From a checkpoint of a small transformer trained on Wikipedia: MLP 1024 tanh GELU.
MLP neurons of a small language model. Each row is named by its layer, matrix (up: input weights; down: output weights) and neuron, and shows model dimensions 16-207. Each number is 128 + 24 x the weight over its row's rms, rounded and kept within 0 to 255. Numbers have three digits each.
Before each neuron's rows, "fires in" lists the words (lower case) most often at its 100 highest values on Wikipedia text that the model never trained on.

fires in: "of", "border", "households", "machine", "older"
L3.up758:149128137137105101141087119171139127131140173118153065108144147127122110126139102148128110106106110157159131106078073161139136176139135125109140137157139092127121127128142120150133130147107131094174147158148200126106122117142116125102136117124072144076123145131115152158127178138115110194151152137155118119145166117112097130126111120138137154074145121154088097126129107108177106162115107152140088132107143100124109125160137122139122112102119129131121156130147099089135145120097128123111159100139156152112120091147121133143131143160107109110117151136107121098132184093114104118
L3.down758:179155114122125131097140152123106115155133132099087137111158124088153129136141116128176123125128145084136114114139113111122101131140121152106165118166150114135151100162090106137098138146116129098126132112119143109106130123124095121148148113062160093163141084136154130090099115127109167155151154138143160127144163119137068150100150101150153134095127174089162173125165083118131128137162105135109111122147090137130146108177102110109101116164147086148116113114142167124160104131116110076123114110130155124135098133095145150076120130134100157158166113137139154143144095129168134159

fires in: "years", "ft", "family", "year"
L3.up256:136173126096131108157135118145117143141147160145112121094082182104136161167114156145156133124118119147155103073104141143126127138108133095169110129087107114129149172129120111094079145106125192131108119131177144122163052110117119154166132145145111097143107162122156130104157109110124167087148130113167101111124062113153148110134121087134100083107089118103097146145170113180122127115119146131113178079114101130134110158099140102111118103146142136120118137143150132092135119138132182133119168084100165116115154105127125122118119147126131133164156104185151126123139142155131130191
L3.down256:132093104137147128060131146124144122092142130076153092125157103075162107171125112112160132117111106108105151160180123121149129137133105172076182131084129166126167108181141118122087173167132142126088144136139075150122170155147132095139107151172132122137155152127118131121062126143153122119123073159119111113117125141136134149133100170137165134129129180085083130114153125092129129144108115115142142135160144145127124092106109135120136138118085134099157142129148098110112121114143110103135112133165083106113139118134137146155109102091093110110126157152159122133121125110128128164

fires in: "between", "together", "age", "households", "years", "and"
L4.up53:152156150117131100131148133155121124119146099117123093168097149088143136149127171061114126153136144061089154068144129126157136107147144087108119097076096110120127129143095148122132126122154129099175132116135177102145121102141101138129159087127149171125157131146144136165118152086118107121126093109153116156110133157119154157114110073142112100129173123137103119151121122127174099127142116133109133104157135126139146117124147174094145122161150120145124152157152154161149115087135155157118165138078135134130107136111136123146109101104129137150146091123115112185145111107138152134
L4.down53:124132090151137123117136116105127087156127148106118087098165107090135139139117122124179101139120152119109126102124122130151129117118138128156112127056096129145130096135145116130138167143088104105086129106123172157133155129157135089141144125146194089144121123161132103129118121148122147090123111121131162104143127124125111101146107117096113179098124100154151094133151147122131113145162115137133099166137098106163123118139105174107167146079127128146154145123142110133147110151124093140108139122186122164104170110139117160064134105169141132101125119137173128146068144127116117108

fires in: "her", "his", "its", "ed"
L4.up781:127170172105118156100164145154111116126108087119131119085170161145114158128112091150118142103140129156147118128131183137102134144138141128142164133080137071142127135125111122104107143110106125146147130140105125079146123120127153148125164127121142128132143115135113119127084115078133133129110129106096155155102140090116064126119111106124120124107161149158117131110155105159130180129154131126149106065125118148138108153179087148148078153207146129143113075108149152161147137146137172119108145125138126162113129118101114090105106155124170145136104161128108117135169151106097102169
L4.down781:123133104145141105101134090082104146159128101178123134121095161138134113081127114151085151124158105103124100142081125132149160115093115159162106109149142145122143149146110153089145136143142151118148152124153125114158137109200128121124097110127130170139130184111129127090112127120106124072102123139114143116112108118148168118111123082110127129118142144129154136121134166103128134130138153118137141145110111118131135123148150162109139148110116117169176121167108141173145093122147152133151112098107133133093143147132133172128099108139193144119126111146114119156137114101115122168

fires in: "his", "english", "education", "joined", "career", "ed"
L6.up747:139139120121134122158149113137146131117141117100187079148108091169103136140165161104109097111114153146114138116137099147114154112151133121063122134150117121111129130122139149142125129151100135140191146164099073091116123098130155120119101148128131148115137126133162129117165104124146151124122135117108156137143122143083144089126151066092138108134149130075112086155134143142086157161094132189147154098088120109174102108163135118123114136164113139135173131148143159098129106128130120131123158105100118150101103105120101099123103094114187145126138158140121119114102143109123113143
L6.down747:157169122139102151136160167127115145092103104128102135147091152129132131141120111153099149170093103104144114097095183137090147157125181146119147125067155139148143129174133111126127127137158114109108142095134110150081050132132171104081117120113164118143121121137085129139116109149135142131117123119132131119192186107145082131101154126086126165131146081157124119105138143132134152134087132102153081126108102130122115123176138167133172134098148134167136157134099129143116117093148162089156124137133152128100129132141134140126148154137122117100092128138126127130122123163128113170

fires in: "one", "this", "years", "s"
L4.up855:136136137107075131120182156156159118127136143127112130083111117104141136149128123147131119091158114194103120147113138140113124114152106128080082157140164131162126139125179155160138094099126125089104094124147126137118151115151140145135132128113155148140138084153112132086140126128128135121105138077115140138153063096143154135114134145132107119123132122138124091123118135104126137123117138144087125073102096098128092129175129125105112148094116073172158157088156182125103114128088145172116115128104138141142163156178141164128089172134132129131149155144125113114130171143128148153
L4.down855:097113107144145108201100126104129129118169116109123125118118096155113097131115089142120130144102138136131098164117137137134106140119127111113099170170159076081132124174141117104113149095119108088129098161132129159122102085139155159129146149149127158115142129135154110114117125124114133093146099145119097162152123169170157155081116137103105159140126136091145110135157099113093163106118121120126058124125128136133093132129157110098162132136143133166125119172084147171132105132133134086127108100171111132116139083147105117124104132123131141142140112162151143163155115152122188133

fires in: "august", "october", "actress", "2009", "aged", "2003"
L3.up906:124112171122112119109118158109135079140091152183073086136163100128122136130093146130129132128123186125124090124146102112103098130143112106115140118147170136134129142092122112150118136140104143120138141108112122138120155163118107171157106121169152148140135110150127169101099149153151119115150139125099122130104121118141120119112098130088105145127090141121110113147123121123142172144166147129105166166151123119139107127175081155129091138138146146184106120168093141154145080127111118140136101196140123138176147150088161138103110097094117137093109122136141153095121113113153133122
L3.down906:132157120154137120129162115120131106163137124136097099174146134086079093165132115122154114098132100117136123150165138133132152090117084128105151134121124123128125173129107186152103088129083094123105117133125135152121165143128118113177136195126133138151104086097111161145126139154129150098122115127141114137104156138118145112114090130137161122129122108158139139131042124151098167141103127126102126163132128126077116115135104112130161140113123170115090177107124134113156115137172130143160159141138106123130153140096162113120120137164130139106132146161087078067139149141121113132

fires in: "april", "august", "female", "october"
L4.up75:058134109125145095131118135124113097149130167116112136118128157143123159152146119128117107150135151128125118140120116082098092138153160101120146141152127106124132119093149110098095095147148163148114094113114107111113157143135111176122127120122128116123153133121128117072134152137093092110137129122083125137179117133153128115071103139161127125111128158129159166104148135107143134142170124148158129106124148120141147159153135135117135114102126101146111126149113140106164147158155111153095091153124131090181077151106164107146055142103118160102148127135107115084094165153111158148
L4.down75:141109098110166131121121131170136108146114114148089115139107141131130141146117115106140121161133125119128155138146112153117146122132130155139147133083119120144108113154148140116085168125109148158143093138118108125138125144120160154099124079176141142142129121144133118141114119135161157099146139137141139117149149087114074135125124093116137216116138133129093167112112155102120175159140122139150146129152179096114120137114103097178130118111169164139131117167109115173147133149085126130135123131152134142135114107140122162133116132121122145176145101080130097096153127071105128125

fires in: "first", "third", "three", "last", "fifth", "northern"
L5.up729:146138122161083150137135121191106125103140165134173094121133099132120101161131138107182059119138163145115067093111116136132139145107145135094120090136162118124122118117107136173139138139111108131180176143114104122165110094164117151076168127123141111166130117108113147122141124131116150131094133170085112142112149096112119132122068081101078142112115125097132132102123166114133134103120123157111129117116147097131136179098146171121099118167149091111115166118102144145104132161154124083088112150123122162146121134091111127139147108157112155115106091145099135127118159141115094115
L5.down729:153155124140130098121154166132163123140157181132100118146178120131156133112128132101135112172106084114129090145121146136152104089145105133119143135175111136096112124149100135159113120114079143131114153136103128119159133145172169114125103119088150134148094101138121123082109128103146165113114121144176117109123122136129142122126143095094109104152118130113118141085129138130143157090127098141099105117104122103102105139102096156121152114144162108111165170144133131117146084153191104149139107069137123108118155130124130157090093093102129154156167089135107133166127127078094145092

fires in: "january", "john", "johnson", "marion", "jimmy", "jana"
L4.up521:146156146147082139147139126152132142151129131146136149158117104123113103114175111127111168139140125102115122131167142143128154104118127095137108100177116113123113214143091106134146107128121086089127130126133111108128113163137144104137133128104122121156174115103147181109089147114162136194117095133100120121138135118098147108152137154137152132138109120126090121126115121142096103096156100202140150126131143094141117081136101155161143148125144079186114125137138148132124128116118148163088152112090152085166120137148125137100083160109105145131115134155140148130113163122111122148
L4.down521:165079149143123113127150143129136162105147115128141115145120121112097100112131143104137141120169116126165092124121141149137129114149158099104091108153148116153078131142175127105143148091130110158124167115093151137135151084134160113126143115125091125140142170149140140075092074098115174122152119115150106177116153150090119118140110160094134120143110134139120152085159131143137134178123144090103113088095121128130145158151109120120135165130136132137117124123102108107089147175124137098099135115115120156099095160159108110113149155099137181122049126131093091113161129121117136148

fires in: "s", "while", "whose", "what", "ve", "this"
L4.up665:144174125130121124144145137146138118166116128124105123165131112136114136167159116132137127107131149114141079080102110154158128103087139117077108094106156120164153122123125101137139125134102068169099130153118132106119147101108114145147110096123108124154158140114133190112129112096137136124130135134135140120132126125114120120161156098156149140116128083055128130113081140154143119121122111147141130115161101101177139104158137106129132148155112124110129133074109091127156110127109136164106087159134157131118144106142134159131125113159168113149136109130099106147155175113163138170
L4.down665:131130107114112159132116127162081112150123105095137100161119084132169114140133083188160114139136150162115133115079125117116095101145097110103119137110104161125151127117162115123116142096142141116127126152139116103134120111114105141100104141104107147121135105104166137145127161120147146124140098151128078179141117116150157145134087152118124171121135085106137154128125135126113133095146161158120094121107137113143126141120117165137128134104079122188179123153105142112137139143142077110140106141166130157136158143100112131103113115164113139115144141143169153152116107144135188126

fires in: "of", "years", "year"
L4.up934:113139175097168136121118137172135112096162155118139133097132151114128153145106145122125142132139097112173109108109119129163142167120141078136151102138141116127129156186126165129079160123149134122175166129127133099117080120138128124134102121120169150146119093146104161136111169140106085118175151113138155119137118149140131116114094079148093133074094138097102116122094111097098118121146127159093114113137163150093103113121083111095105149104131125184169160112130160124117103140101132159074159097127098126119116118136116127171106141101083152137150099117146135109117132085167137133
L4.down934:106195110138112131096116154113160120146157152116120114121123113122149130112114110126120072131127098128154141107167124131119124160147125154105121110116140170147095069102109146098147147127132131076130127148154111162081139103106149139112086124164161134127138118104130148146121083141106191124139139099145117138100120087113155147151174175139154137146192124123130140171140114103117154119154094118124131094153180142128141136095198150110153164128144130101154118144179138137129136155141099131147130100115180107116092099129138149086128139135119155126122095119147102117106162112127147124

fires in: "john", "james", "johnson", "michael", "jimmy"
L5.up740:127151116100132107170163074151135142174175111117105100158143129143113116125136113162122170108124074122146115116093122076146198166169144082106126107108138148168165112124140112119146160081125138119163135154104124129128117165134153105104137111093118159120106135138133116126077145098158134090128079147083119145101132123130122124142132131151138116116113124153113117115127124127150143112094080161111104122124120098110118173120126112166107142098121105118134147127113128144111128066081120118150107095112183110178107108117090160140071122136136141134126128131124161112159168123142162122
L5.down740:178103136119126157123110090077122175121153158134133107101137113116085157093153162114120122131132112081152113137181138137102158165121095142144164121137131168101131109134116159135111120139116084173156138124114097147134133115103115114092097188107133125109115131124137124131119139124088157161145134153132176120161138147116161109098124122068126106112176141150086107116130148103169158109133151162082124131103119132140126138162127128146158147133149110128116098117114133096130135147143149122097121110124151116086121178156114124109148087127119148128169092129128133128106058160110095112

fires in: "this", "three", "through", "third", "00"
L3.up444:131117111087078133143169170132135130123120144144134128156102145179106117137140148121169172146121131189094178094135149074100095101149144147125116131107145143150136118120114116061113129107143122141163132149153133115185108134131131139113128208108141082131127120091130131084095138154133100107117144180139101167117134097130146157157130090132102127126137109139115111108137113149096112122099107116140138095129121106147141102087117129146143122133147098130140188080100136109083096114136138088146113123125153159163142124114100127137122145120133161127120091122118152091070151132110142106
L3.down444:126150152131166109134104113123154144130140119104079190152140104094165131106132123104138141142125107098141052138148065103143127150113106153135092105145080149140105131123143120107107106144125112081134142150143130133079130137118132096109162120149117128122166144183147104154128133110105135139088122101119098114142138180135110109108137117096143141115059111118127169133155132138146180157126115130110138163112141137134102121167134133113150152097113187145131112174152111138145136102161096153125117138108142134092127094154131131108135114100131118132095150121160105161138098146166147163

fires in: "february", "june", "december", "april", "august"
L4.up669:130103148088139112139086123137129099125102134106120124164191106107138143139148109123134136130142155073121123147156120126079122102122128125095148159141136082091154138129109124147129131135089141154132092173097120109112097179082108156164127160165129128084112130134113103144165112107102150114146113125103143095168130146134146134105129157171148163124110149072099117112083114109119143140120145110151137100121154144128130132128131113185130132144160105138122110128145149156151098148147119107118114136150077165115157109103121134157086131136100096126148161152179144088099141115057100123
L4.down669:132120134123135097150097177107112127130133140130133137164137109064105118151096131091117160127110169138124135098134078143117124088130113143118126132100124114117122109132108097161092123138155136157159083153146127090103125069101165153154087123140148148189111128154132168130145169189116173098112162119142142156159125116156132138141127093123135147138117119170148171121132150112100130131092120128126101083152137116152153130152128114157115097102134150103119131132128171116138141106128145130118158141128134121136148120103092141179093119122112161087130149139131137090127151128128164119